Part of a small language model's weights.
Size: 12 layers, width 256, vocabulary 5118.
Architecture: learned positions, tied embeddings.
MLP neurons of a small language model. Each row is named by its layer, matrix (up: input weights) and neuron, and shows model dimensions 64-159. Each number is 128 + 32 x the weight over its row's rms, rounded and kept within 0 to 255.
After each neuron's rows, "fires on" lists the tokens most often at its 100 highest values on Wikipedia text that the model never trained on.

L4.up1392 [102 176  85 126 131 126 139  68 119 190 130 117 107 119 107  95 107 119 148  58 187 140 128 148 131 198 129  89 160  99 103 120 113 127 195  90  96 130 169  73 185 156 168 130  84 149 126 125  87  90 174 141 116 100  98 109 125 152 182 164  56 147 112 139 131 120 138 160 134  86  91  96 151 114 128 156  95 151  90  90 124 156 127 137 109  79 139 102  79 119 175  99 127 166  68 151]
fires on: " the", "'s", " his", " a", "980"

L7.up1221 [129  81 144 154 168 180 183 162 196 181  81 108 140 106 180 160  96 129  84  93 151 139 133 115 137 106 110  66 146 145 121 209 111 173 177 156 112 129 185 126  54 148 123 137 166 172  99 106 130 111 148 159 126 102 145 124  69 129 119 149 180 122  38 155 123 132 162 140 131 143 148 142 118 171 111  95 182 118 134 109  78 130 178  93 135 100 173 142 105 147 169 154  63 104 108 169]
fires on: "–", "-", "h", "z", "ts", "at"

L7.up868 [135 199 105 139 141 135 149  11 111  92 107 165 151 166 127 146 136 185 105 134 168  96  89  97 139 136 133 116 123 101 136 104 135 182 174 149 114 126 141 134 127  69 152 143  79  72 143 166  84 128 139 142 126 107 117 249  88 173 104 139 128 154  94 112 170 130 180 119 128 117 130 140 102 142 169 118 132 150 147  79 134 138 120  72 150 128 103 185 120  92 207 100 139  87 181 179]
fires on: " n", "p", " sp", "b", "sp", "f"

L7.up1667 [157 175 179 181 110 116 193 146 178 102 133 137 102 110 160  85 142  92 112 121 133 139  81 122 133 108 148 189 112 175 173 182 112 170 139 141  96 142 128 128  98 127 157 147 140 135 114 106  76 113 112 104 159 132 141 220 148 133  99 152 108 174 146 126 156  84  62 117 118 128 190 128 146  88  88 135 115 162 131 137  81 143  92 103 112 161 130 134 131 177 197 130 173 128 132  96]
fires on: " r", "R", " R", " | R", "US"

L7.up642 [130 193 110  76 121 148 113 128  71 113 108 100 129 127  75 173 161 155 142 145 184 124 107  65 114 200 175  74 155 107 120 108  95 167 130  74 147 142 142 169  92 151 131 109 189 141 136 100 135 101  88  94 125 149  89  79 144  90 128 199 133 121  95 120 105 161 120 183 127 141 131 109 180 138 118 112 159  90  97  45 112 128 133 112  81  95 149 178 112 188 101 149 110 183 128 147]
fires on: "ul", "ing", "i", "ific", "ur", "es"

L7.up546 [123 146 110 134 160 109 117  82  99 116 100 160 172 143 125  68  83 102 128 132 101 129 143  97 195  85 132 146 119 138  63 165 131 126  95 126 142  61  96 144 127 158 126 168 173 164 149  99 181 115 144  69 157  99 245 143  87 116 144 134  69 205  98  80  94 115 124 108 108 118 152 133 129 116 164 170 102 167 120  96 106 119 112 112 165 160 113  88 129 158 136 208 114 169 130 131]
fires on: " | ", "–", ",", ".", " and"

L7.up1096 [111 170 146 146 134 126 116  46  73 116 165  72  92 137 131  72 159 180 175 140 108 145  91 137 102  97 108 147 103 102 187  80 100 133  50  91 145  93 117 181  94 114 171  41 114 155  69  66 145 105 123 107 120  97 104 160  69 151 136 143 137 123 159 145  93 129 157  89  94 123 149 159 190  85 115 120 136 121 175  57 132 109 159 125 181 107 151 144 145 105 191 188 145 103 107 135]
fires on: " as"

L7.up859 [113 144 111 125 135 169 140  85  88 148 162  85 106 114  63  81 133 151 129 165 119 151 105  74 150 145 122 111 143  86 123 123  84 108 171  94 150 135 139 137 150  83 117 106 108 163 158 138  67 135 120 112 135  94 120 179  65 139  96 168 110 195 122 131 166 104 129 187 142 107  71 114 157 152 164 169 125  73 143 140 140 118 182  90 170 140 131 160 115 105 169 151 117 182  98 136]
fires on: ".", " | ", ","

L4.up1714 [135 156 101 104 138 177 100 129 106 134 142 111 134 133 100 106 103 100 122 173 192 201 155 108 140 147 150 146 116  88 175  67 145 116 135 123  86 185 130 116 106 119  91 127 113 156 110 138 139 186 127 113 175 110 109 161 102 123 106  88  88 189 133  96 172 210 168  84 120 101 101 125 105 116 109 161  94  68 146  76 143 100 118 111 174  99 130 110 113 181  97 108 155 128 131 147]
fires on: " L", " l", " n", " N", "l"

L4.up1614 [158 150 136 111 155 130 153 145 103 136 138 116 100 173 180 115 146 134 158  73 140 141 109 247 133 141 120 152 158 167 110 116  95 120  46 159  93 116 111 125 101 118 118 125 121 145 126 157 139 101 137  93 187 173 122 175  72 145 125  75  52 143 121  98 189 107 139 115 100 141  77 129 119 146 112 171 148 131 188 144  89 125 138 177 165  79 123  96 108 166 103 113 152 103 161  39]
fires on: "1", "2", " ", " October ", " his"

L4.up679 [ 83 104 160 177 109 148 110 127 106 129 164 104 164 117 221  62  68 133 109 109 137 134 115  98 110  83 129  72 181 135 110 175 158 145 133 190 188 153 153 143 121 113 120 205 170 156  82 117 114 123 154 105 128 184 116 141 164  77 145 180 142 150 107 155 126 163 176 135 180 102 142 147 102 151  86  89 118  83 180 116  88 123 147 187 146 121 154 106 168 101 122 118 136 125 155 175]
fires on: "–", "os", " (", "as", " or", "ed and"

L7.up1854 [ 69 110 116 157  95 141 101 119 100  88 129  93 131 148 157  99 141 124  68  85 159 113 164  94  89 133 102 102 114 164 116 165 101 131 127 158 138  38  67 114 127 118 151 134 111 141 129 144 140 122 137  55 244 192 169 197 112  74  76 161 144  88 167 109 131 155 119  64  84 163 101 139  87  90 159 178 137 184 114 109 115 105  94 134 160 119 139  75 105 117  81 154 144 139 122 122]
fires on: "g", "c", " and", "v", "m", ","

L4.up2029 [138 137 104 149 118  99 109 203  78 130 127 109 123 184  91 117 129 151 115 129 194 103 171  57 112 139 108  94 116 124 130 181 108 130 143 141 121 121  92 103 134  97 152 177 140 103 114 175 142 141 178 109 119  90 138 152 153  89 148 163  88 156 133 144 107  84 152  86 119 134 169  41 164 170 125 117 139  95 151 195 127 180 111  53 161 120 128 137  92  66  80  84  71 101  94 121]
fires on: "1", "2", " | ", " "

L4.up937 [116 136 151 159 157 190 202 121 150 180 100 133 122 189 136 121  75 141 131 146  70  78 167  57 140 117 168  98 103  74  88 169  69 140 135  93 120 146  79 147 138 164  93  40 103 110 105 155 148 179 107 136 202 159 169 122 161 106  80 121 118 129 151  92 134 117 118 154 150 164 118 142 162 147 135  75  98 150 203 160 115 142 108 103  89 125 171 107 131 112 137 147 142  92 146 137]
fires on: "r", " tr", "or", " Tr", " part", "un"

L7.up890 [ 86 118 165  57 125 110 216  62 143 165 136 146  71 141  79 138 134 170 170 173 130  97 174 117  89 200 141  78 156 111 163 102 114 105  36 166 175 139  79 113 131 103  71  68 125  97 121  99 132 171 130 168 179 107 150 143 155  73 164 127 132 191 136 203 110 151 100 120 126 168 118 100 158 135  94 139  83 153 100  79 106 113 123  90 108  98 129 113 171  75 163 121  91 152 116 165]
fires on: "r", " tr", " dec", " Arm", " s", " Mar"

L4.up2047 [121 138  88  88 126 124 171 116 111 174 119 135 142 157 127 201 145 133 130  78 139 147 127 130 148 171 168  76 100 159  83 117 122 179 147 124 146 150 118 136 103  88 144  94  61 143 110  88 149 140 113 127 148 100 125 120 169 178 140  56  51 141 149 116  87 127 114 137 116 191 148 115  69 123 180  93 124 176 140 123 141 110 167  74 128 111  88 119 132 219 159 103  87 165 133 169]
fires on: "e", "i", "al", "ul", "y", "or"

L7.up263 [128 166 183  93 121 150  84 101 152 109  76  92 137 106 120 149 143  68 119 151 141 180 136 134 151 137 137 164 152 127 136 137 181 113 150 155 115 182 135  70 132 115 141 141 109 176  77 119  82 126  66 154 147 147 115 133 129 123 163  77  39 143 137 144 174 132 159 165 128  91 149 100 158  77 108 128 114 129 112 100 142 129 101 130 134  73 104 115 111 177 220 116 123 118 133 179]
fires on: "\n\n", "\n"

L4.up629 [169  93 162 142  69 144  68 111 113  78 111 171 127  71 130  94 148 175 131 115 108  92 167 116  79 193 141  80 155 133 138 147  63 102 134 134 137 133 186 125 111 147  84 116 163 169  97 139 147 122 153 154 114 121  92  72 157  88 110  72 120 122 114  98 114 140 124 142 109 116  66 124 115 125  92  65 172 123 149  64  92 143  72 131 141  74 117  89 137 152 175 142 140 127 111  75]
fires on: "ing", "ary", "ruction", "ising", "ation"

L4.up1028 [136 208  86 126 117  93 136  71 108 112 116  92 107 171  91  76 130 149 172 136 148  83 130 123 151 130 126 137  86 140 123  92  85 145  87 122 186 173 107 145  95 154 175  99 180 146 108 107  84  55 105 118 152 143 170 125 113 155 132 147 112 163 171 144  94  92 167 110 111 153 115  92 141  75 156 166 187  87 128  63 132 135 137 171 125 108 178 111 129 117  95 169  91 124  78 115]
fires on: " ro", " V", " as", " var", "res", " Mon"

L7.up328 [100 121 115 132 112 114  81 153 107  44 150  67 186  58  89  94 189 104 100 143 172  98 107  90  97 166 120  92 160 122 149 125 138 101  89 155 122  77 144 129 161 140 115 108 184 124 113 136  79 107 107 114 146 151 138 105 137 170 109 123 120 162 107 142 179 112 135 131 114 190  89 101 182  73 146 134 153 206 161 135 150 133  99 159 117 112 157 119 148 129  99 121 105 128 134 183]
fires on: " | ", "==", "ul", "ri", " |"

L7.up508 [114 103 157 174 105 103 147 146 153 108 148 121 119 121  88 204 154 101 144 145 148 131 146 133  72 171 110 168 160 174 126 162  50 177 112 116 112 158 161 147  92  75 119 157 143  80 119  99 161 132 116 154 140 142 188 155 128  96  74 187 109 118 141 125 137 170 166  99  78 150 115 167 136 117  72 132  92 160  79 135 172 131 109 124 169 128  68  78 136 213 160 193 130  85 144 124]
fires on: "\n", " de", "is", "a", "et", " | P"

L7.up119 [122 130  97 134 131 115 107 164 146 154 135 102 110  83 134 130 138 190 173 159 167 104 120 148 148 193  97  91  91  86 140 122 169 112 112  91  65  92 133 173 111 112 177 121 159 156 134 101 111 178  44 146 151 132 129 173 117 129 110 118 117 146 110 103 141 150 170 190 142 153 126 189 147 111 148 185 132 109 121  89 155 168  82 146  89 101 150 132 154 160 114 136 145 132 161 104]
fires on: " for", " Y", " of", "–", "j", " y"

L4.up90 [113 126 119 138 156 118 132 171  86 110 161 114 101 136  97 162 133 147 107 145 125 167 134 101 105 153 159 131 171 114  74 111 119  76 106 120 134 154 124 164  93 198 136  93 161 167 155 167 107  84  99  62 129 136 149  54 151 129 113 151 127  95  72 151 155 197 112 158 138  99 175 131 163 100 184  76 159 148 173 138 150 145 180 140 133 108  96  96 116 177 150  95 162 178 121 106]
fires on: "ro", "k", "er", "ru", "ur", "im"

L4.up280 [133 200 113  69 142 142  86 124 185 151 138 155 138 157 153 153 115 170  98 109 143 201 126 204 164 147 154 135 155 136 146 131 119 139 116  67 139 113 105 102 132 124 113 143 109 217 111  80 145 119 130 152 135 138 145 126  91 113 102 142  92 142 117 108 127  68 165 131  57 144 139 131  85 127 134  91 140  98 212 147 172 131 159 112 106 150  68 103 150 125 151 123  93 114 159 102]
fires on: " his", "'s", " her", " its", "'", "==="

L4.up837 [149 160 169 133 112  93 157 130 146 144 138 178  80 140 130 141  90 197 130 140 117 125 122  95 100 159 140 152 121 140 138 136 122 164  23 151 129 102 156 152  76 118 162 180 121 163 109 202  97 136 138  92 124 164 104 161 113 140 107  80 100 168 152  96  95 180 111 143 102 162 204 169 132 127 134 130  93 151  85 190  79 121 118 126 122 154 124  93 135 147 143 193 115 163  47 149]
fires on: " R", " r", "R", "; R"

L4.up1673 [154 131 140 157 134 141 153 135 145 103 148 126 113 184  84 131 157 142 188 120 132 162 185 167  92 162 120 126 144 163 146 159 152  99  98 152  59 101 132 122 136  88 137 128 151  82 110  63  58 123 115 132 161 121 135  95 123 126  54 174 166 141 109  62 148 132 109 183 155 145 122 136 146  72  94 136 125 145 144  84 154 164 137 129 104 165 123 120 192 140 152 189 157 140  70 135]
fires on: "ing", "ly", "y", " of ", "p", "ing "

L7.up929 [140 155 156 127 125 133 153 156 164 150 169  72 169 150 243 157 165 108 135 125  97 129 198 143 131 136 123 105 175 124  41 169 111 122 149 112 185  56 143 143 129 104 135 155 156 102 129 119  79 102 101 113  90 122 110 140  92  82 148 122 131 131  95 140  70 147 162 105 110  92 105 113 168 167 165 167 110 156 114  78  83 147 140  69 151  74 145 132  64 163 101 130 136 128 120 108]
fires on: ".", "–", "-", "/", ",", "0"

L7.up787 [133 119 106 177 140 126  99 153 148 165 133 134 179 119 153 143 103 136 119 156 172 125 169  42 145 127  99 154 128  98 140  51 111 136 179 110 180 111 168 140  81 122 113  68 133 170 139 135  45 159 123  93 125 125 154  66 116 179  88 149 170 144  87 123 131 145 152 140 140 155 135 121 152 172 139 107 119  82 125  95 112 144 106 131 107 117 123 163 118 137 102  82 118 174  95 124]
fires on: " m", "yn", " L", " l", "ol"

L4.up763 [ 97  91  65 134 135 122  49 119 146  93 113 120 103 163 100 121  80 109 252 145 134 112 199 114 152 149 142 127 105  77 170 118 187 115  79 137 195 104 126 168 129 135 116  51  79 175 107 118 161 118 149  82 177 195 109 172 109  74 120 152 130 166 137 133 193 155 127 141 171  88 170 145 105 107 101 160  98 153  98 106 149 173 176 150 172 167 177 167 147  84  91 117 114 117  96 104]
fires on: "-", " int", "'s"

L7.up1651 [145 140 194 110 132 115 108 114  69 110 183  97 111 190  89 144  77 139 147  44 157  81  81 101 138 159 121 165  84  85 125 137 165 128 101 170 151 160 113 126  74  96  90 137 158 111  90 175  82 108 137 156 135 135 152 153 124 199  99 147  82  79 101 148 130 119 172 100 149 105 138 100 176 157 148 121 129 161 179 100  92 125  56 106 135 131 113 127  97 162 149  75 132 114 112 101]
fires on: "2", " sp", " ins", "sp", "ric"

L7.up1453 [100 182 177 160 126 205 138 105 137 118 134 135 164 149 191  91 132 114 130 132 137 104 149 108 141 108  96 126 121 190 124 147 140 135 105 132 106 175 141 101 166  67 132  84  96 173 158 119  73 110 127  76 176 154 222 159 156 119 111 126 146 103 118 163 109 167 134 120 145 124  93  80 148 127 124 110 169 120 129  99  99 111 116 131 148 138 148 146 149 150 112 182 124 109 122 130]
fires on: "e", "-", "s", " H", "c", "es"

L7.up10 [ 49 109 176  87 165 114  79  71 135 120  98 112 123 140 121 159 114 101  95 157 103 133 139 175 152  97  89 126 106 134 117 153 125 132 113 139  73 142 130 109 106 158 118 127 132 153 137 120 129  85 105 145 137 128 123 175 120  61 158 115 168 178 105 118 171 219  90 140 112 107 116  83 148  73 172  77 176 111 122 137  84 117 105 102 127 172 133 150 147  75  77  97 108 109 131 117]
fires on: " some", " other", " Some", " many", " the", " from"

L4.up17 [124  90 183 119 125 160 101 133 141 131 159  33 134 148 135 140 149 132 159 174 151 145 102 108 130 158 110  92 123 133 112 123  86 155 100  72 146 142 138 112 131 111 142 183  88 137 123 200 100 100 108 142 124 124 146 114 153 117  59 116 145 178  97 133  71 113 142  93 165  94 193  66 152 155 181 179 108 146 146 115  78 142 139 151 143 120 133  73  69 141  28  65 112 106 155 149]
fires on: " | ", "0", "1"

L7.up884 [152 136 130  90 119 159 182 176 162  88  93 130 127 131 139 140 121 116 127 138 173  94 146 227 163 158  98 115 192 106 144 132 142 145  82  72 143 167 130 167  70 133  34 134  56 150 104 115 148 136 123 190 155  96  85 143 101 134 171 133  53 180 139  36 113 190 158 132 120 126  83 180 146  94  85 155 120 127 112 134 124 121  99 116 138  49  86  79 132 202 147 108 132 143  91 142]
fires on: "\n"

L7.up1982 [148 157  79 110 109 128 136 133 122 146 128 115 151  99 118  89  80  81 132 164 143 156 165 147 112 164 152 126 127 128 129 157 152  70 146 147 177 146 126 100 133 152 101 137 125 136 170 182 102 152 117  67 122 102 133  61 119 123 157 119 144 175  78 130 190 140 143 142 123  91 133  80 151 143 183 165  94 129 132 145 158 166 136 102 163 158 204 150 122  82  98 192 120 133  75  87]
fires on: " (", ".", " | ", "in"

L7.up691 [118 120 128 102 140 133 135 115 179 121 158 124 126 145 117 153 181 117 148 111 164  96 125  89 143 121  91 134  89 149 136 140  90  31 106 199 177 144 149  68 163  79 139  99 104 158  88 117 126 135 175  86 160 119 108 159 166  85 153  89 113 138  93 124 113 107 206 112 135 158 112  90 125 116 108 144 121 131 127 116  65  82 144 158 216 159 100 117 128 145 143 158 110 161 134 123]
fires on: " | ", " S", "b", " H", "s", "e"

L4.up757 [131 144 161 141 120 169 109 115 128 109 139  90 114 100 169 129 102  97 114 112 136 137  78  66  91  86 142 116 120 152 143 109 153 132 112 126  89 104 123 134 122 140 126 137 176 165 156  93 132 108 103  96 183 183  79  73  87 169 130  70 150  87 104 160 129 139 132  76 136 156  83 150 122 144 120 142  83  93  85 122 112 174 129 144  92 105 138 139  77 125 122 117 112 121 136 127]
fires on: "1", "2", "'", " tw"

L7.up1880 [ 88  93  93 118 186 158 128 106  96  86 157 164 120 111 112 130 109 144 203 117 141 112 125 169 119 137 143 187 130 111 111 180 136 137 145  34  76  86 150 135 130  98 124 136 109 107 125 142 105 109 183 176 165 157  97 172  87 158 158 124  58 108 118 109 132 128 162 129 149 137 115  88 146 161 170 102 150 131 158 101  96 124 162 112 104 166  79  99  95 160 169 105 157 134 164 116]
fires on: "2", "1", "–", "th"

L4.up524 [146 192 167 127 146 140 144  90 123 149 141 105 147 168 106 103 148 146 113 136 138  92 126 128 138 167 167 152 134 127 123 104 180 139 146 128 103 121 135 132  81 139  98  71 157  82 158 189 163 133 111 125 162 117 139 165 129 132  90  99  78 146 178  58 170 185  95 210  99 134 144 177 136  91  93 131  89  98 143  71 170 125 110 130 241 104 155 148 121  71 149 108 148 113 127  79]
fires on: " n", " N", " of N"

L7.up1082 [163  95 110  74 108  79 129 127 159 118 125  90  86 103  53 200 109 109 106  94 151 126  56 119 101 171 143 131 216 155 113 129 121 157 138 210 103 134  91 109 115 139  58 158 120 169 127 177 123 114 104 164 113 148 137 143  78 145  98  62 121 103 120 189 155 141 152 113  99 135 143  91 121 133 192 167 126 162 156  80  83 130 158  92 113 156 109 128 140 154 104 130 100 105 150 106]
fires on: "1", "2", "3", "4", "5"

L4.up562 [115 102 129 128 108 115 152 146 112 124 141  56 103  84 112 127  99 103  78 102 125 116 139  36 157 156 119 133 139 133 143 162 172 100 132 186  79 103 114 134 136 121 102 165 105 189 108  96  74 161 115 153  82 155 144 115  69 165 105 158  89 115 112 140 123 183 111 162 146 149 144  89 150 148 138 168  98 140 126 108 125 145 152  83 124 142 165 167  67  76 180 175 162 133 151 152]
fires on: "4", "5", "8", "7", "0", "2"

L4.up226 [140 134 139  97 135 153 113 142 120 138  93 131 133 128 131 149 109 160 127  72 109 171  60  62 121 128 116 129 120 198 153 112 140 168 144 151 144 135 159  83 133 152 139 105 169 175 117 144 142 161  74 170 158 179 126  72 135 143  99 148  74 109 161 111  78 120  86 123 105 134 103  49  78 136 138  85  82 150 103 131 189 210  80  81 105 131  64  84  93 174 166  80 155  97  94  61]
fires on: " in ", ", ", "1", " left", "2", " and"

L4.up1312 [166 113  55 142  92 139 121 139 193 112  80  89  88  86 190 120 113 170 157 153 159 122 158 140 157 134 154 102 139 138 119 116 129 122  89 132 155 135 162 128 128 104  65 133  85 153  97 112 122 168 145 164 159 101 157 122 166  75  62 139  88 101 134  79 109 167 156 130 124 179 167  98 179 112 114 112 130 118 164 146 117 133  74 160 108 133 100 100 194 133 191 175 106 168 138 120]
fires on: " | ", "\n", "| "

L4.up1235 [149 155 126 141 166  97  94 144 236 110 160  71 114 152  77 140 106 122  96 112 100 192  72 176 184 157  94 101 128 145 112 105  87 134 143 109 118  64 176 164  86 138  71 116 121 136 167 129 113 152 163  95 136 158 109 153  96 107 145 127 124 141 105  33 135  88 151 156  33 153  76 137 139 116 153 131 149 124 106  97  80 179 160 103 145 134 147 157  84 148 166 118 132  95 146 143]
fires on: " to", "'s", " that", " his", " about"

L4.up36 [ 71 173 130 173 145 156 159 138 141 154 146  58 147 148  88  93 161 180 163 106 140  94 159  70 173 129  77 115 113  89 114 156 167  93 165  99 101 135 116 121 161  97 144 135  69 167 177 144 139 128 117 134  81 132 145 145 127  86 151 154 113 140 146  59 135 154 134 121  72  43 129  96 119 165 111 102 120 126 117 170 109 131 124 109 129 140 159 123 133 144  98 114 109 220 131 149]
fires on: "et", " | ", "12", ",", "es"

L4.up1254 [138  92 138 126 140 142  92 114 175 134 125 115 121 215 124 157  72 113 175 153 149 139 141  92 134 160 140 129 125 134  93 161 181 161 128 160 121 135  78 122 174 130 136  37 109 183  65 155 161 163 208  52  94 155 161 120 135  55  99 115  81 137 163 107 123 125  91 121  84 122  94 129 119 111 152 125 116 106 124 112  81 117  91  91 113  78 117 214 148 213 110 153 206 117 121 119]
fires on: "ent", "–", " (", "_{", "ing", "-"

L4.up1152 [106 106 126 148 161 144 105 119 116 153 157 104 119 199  72 149 172 148 141  97 131 119  82 103 122 110 133  94 101 112 151 148  95 146 109  62  68 157 136 132  97 142 144  99  63 104  82 168 126  66  74  80 131 165 133 130  74 110 184  82 124 117 126 154 169 183 105 107 133 145 124 143 133  90 122 163 136 165 130 169 140 117 174 141 147 172 148 133 128 180 147  75 150 120 159 151]
fires on: " | ", "===", " |", ".", "==", "-"

L4.up722 [111 164 159 135 161 134 125 122 190 137 154  83 117 145  92 168  84  82 161 181 132 165  93 131 138 104  77 151 128 105 150 103  83 127 166 162 129 117 136  90 146 116 127 104 114  74 150 102  81 144  90 126 132 126 187 120  86 173 147 110  87 149  54 146 149  81 127 134 114  55  91 119 141 110 181 141 136 149 128 185 146 136 117  64 102 138 212 125 103 168 126 151 109 133 140  76]
fires on: "–", "1", ".", "2", " | "

L7.up355 [ 83 139 162 123 156 143 147  94 143 153 136  81 193 137 144  57 124  95 154 169 104  69 161 119 173 153  92 128 121 138 139 170 120 148 105 161 114 132 135 113 170 123 117 156  82 181  89  89 135 151 159 121 141 162 132 132 100 136 107  83 114 170 178 155 108 124 129 153 157 161 129 100 131  74 110 174  92  82 182 226 184 160 105 129 150 109 199 129 148 102 119 170  81 134  93 137]
fires on: "c", "t", "th", "ch", "s", " | G"

L7.up741 [144 117 102  88  98 167 127 112 140 122 159  85 144 201 123  77 140 177 117 112 116  66 120 189 184 172 163 154 125 137 172 154 135 102  99 180 146 105  95 129 123 142  77 130 107 131  96 125 136 204 165 137 128 115 154 176 137 144 132 120 110 176 143 131 111 141  72 106 112 140 145 157 122 109 115 163 114 119 162 106 125 120 133 173  47 125 165 149 107 144 121 106 130 122 180  71]
fires on: " p", " B", " b", " al", " different", " P"

L7.up1397 [133 172 135 148 160 137 106 114 141 142  69  95  97 141 141  78 122 118 147 110 118 200 152 118  57  71 144 172 127 104 103 119 139 126 122 167 140 132 118 102 125  70  70 187 239 123  90 127 172 103 126 118 153 105 145  86 185  97 156 150 120 154 159  83 107 146 184 167 122 151 214 129 133 121 103 138 139  55 185 196  79 102  94 129 185 178 100 155 113  51 145 132 127  42 116  78]
fires on: " (", " in", "\" ("

L7.up1618 [110 155 172 108 145 133 179 119 118 115  73 160 147 140 130 163 114 107  96 158 126 180 176 174 137 209 161 146 134  62 146  96 103 150 130 127  90 174 185  90 161  77 146 143 110 173  90 170  95  97  87 158 179 121 140 199 102  92 122  63  25 146 164 114 165 143 120 119 151  93 136 151 163  68 137  74 121 140  66 118 125 152 137 164 106  97  78 123  87 175 158 126 138 130  92 103]
fires on: "\n\n", "\n", "\""

L7.up773 [152 155 111 111 125 141 126  98 123 133 175  66 125 130 197 172 148 129 103  87 135  74 100   7 121 129 136  91 121 121 128 145 145 153 104  63 119 173 101  97  97 121 143 141 117  51 102 136 108 104 119 114 140 158 138  96 107 174 169 143 107 126 187  34 175 146 141 164 142 161  85 134 168  93  67 121 141 170  93 146 118 197 158 149  97 114 138 158  66 137 159 111 106  94  33 105]
fires on: "0", "2", " or", "-", " | ", " in"

L4.up266 [136  99 187 166 129 162 184 101  88 160 128 116  97 145  94 126 123 156  75 149 115 100 101 136 124 198 227 157  98  83  93 164 108 172 171 144 127  93  84 140 137  73 106 126 167 101 167 116  80 104  96 173 150 121 172 148 135 133 126 188  71 143 111 129 115 146 120 119 111  75 136 161 108  93 131 161 132 109 140 174 120 155 151 110 189 106 124  93 137 136 124 125 169 121  92 135]
fires on: ".", "le", "ont", "m", "ount", "and"

L4.up1021 [125 203 184 132 175 129 137 154  97 160 156  96 129  99 126 193 126 156 149 185 128 144 135 118  91 101 204 166 109  94 156  99 141  91  92 161 230 135 203 151 137 114 120  77  91 145 124 122 140 204 141 106 133 113 138 111  98 113 175 157 134 110 103 110 155 166 129  80 101 141 191 123 150 146 159 118 119  92 158 114  84 186 117 173 222 112 177 190 126 147 133 133 112 118  70  92]
fires on: "il", " l", "ol", " col", " ro"

L7.up1610 [170 148 100  93  96 167 167 147 131 112 153 127 157 179 131 159 125 109  92 114 120 124 195 126 107 119  87 128 150 137 186 129 151 130  54 136 155 143 187  84 154 143 104 180  98 152 156 115 181 170 119 150 128  94 110 234 120 130 130 128 142 186 160 147 119 145 116 144 137  72 147 149 143  50 112  90  90 161 138  73 129 186 168  43 118 131 163 122 108  99 125  92 131 100 131 123]
fires on: " P", " | P", " C", " p", "5", " | "

L4.up878 [132 150  83 116 112  95 135 115 187 117 127  69  90 171 109 171  98 103  81 121 101 137 119 128 115 167 108  97  94 134 114 138 180  81 103 142 128  36  83 160 142  76 114  93 132 138 100  89 132 128 152 107 156 141 140 142  76 168 112 150 138  77 145 101 100 134 163 100  44 187  94  85 196  98 159 109 112 148 139 122 132 159 146 167 180 116 145  89 120 105 153 153 171 128  95 183]
fires on: " and", ", and", " or", ", a", ",", " a"

L7.up841 [ 88 113  82  97 104 167 157 164 114 144 105  74 118 101 161  83 119 106  92  79 136  88 105 150  95 134 149 157 114 140 136 138 111  94 135  39 137 148 140 152 171 187  41 111 126 139 112 137 124 150 139 113 156 182 151 121  97 184 115 104 113 109  82 162 129 155 151 181  73  92 158  87 169 115 139 168 116 133 109 217  91 137 176 119 114 102 104 153 144 131 132 136 101 204 149 106]
fires on: "\n", " s", " un", " re"

L7.up6 [154 131 137 131 150  60  93 149  84 140 137  99 132 161 151 145 180 126  82 113 155 165 108 125 188 162  84 151  53 155 129 139 153 163  98 170 113 111  95 125 127 102 138  99 170 125 157 123 165 145  79 164 112 145 119  83  86  73 180  86 112  49 108 130 149 123 119  95 119 102 138 153  84 103 167 152 145  82 118 142  47  98 129  88 104 103 126 127  98 168 173 120  94 179 133 145]
fires on: " b", "er", " t", " st"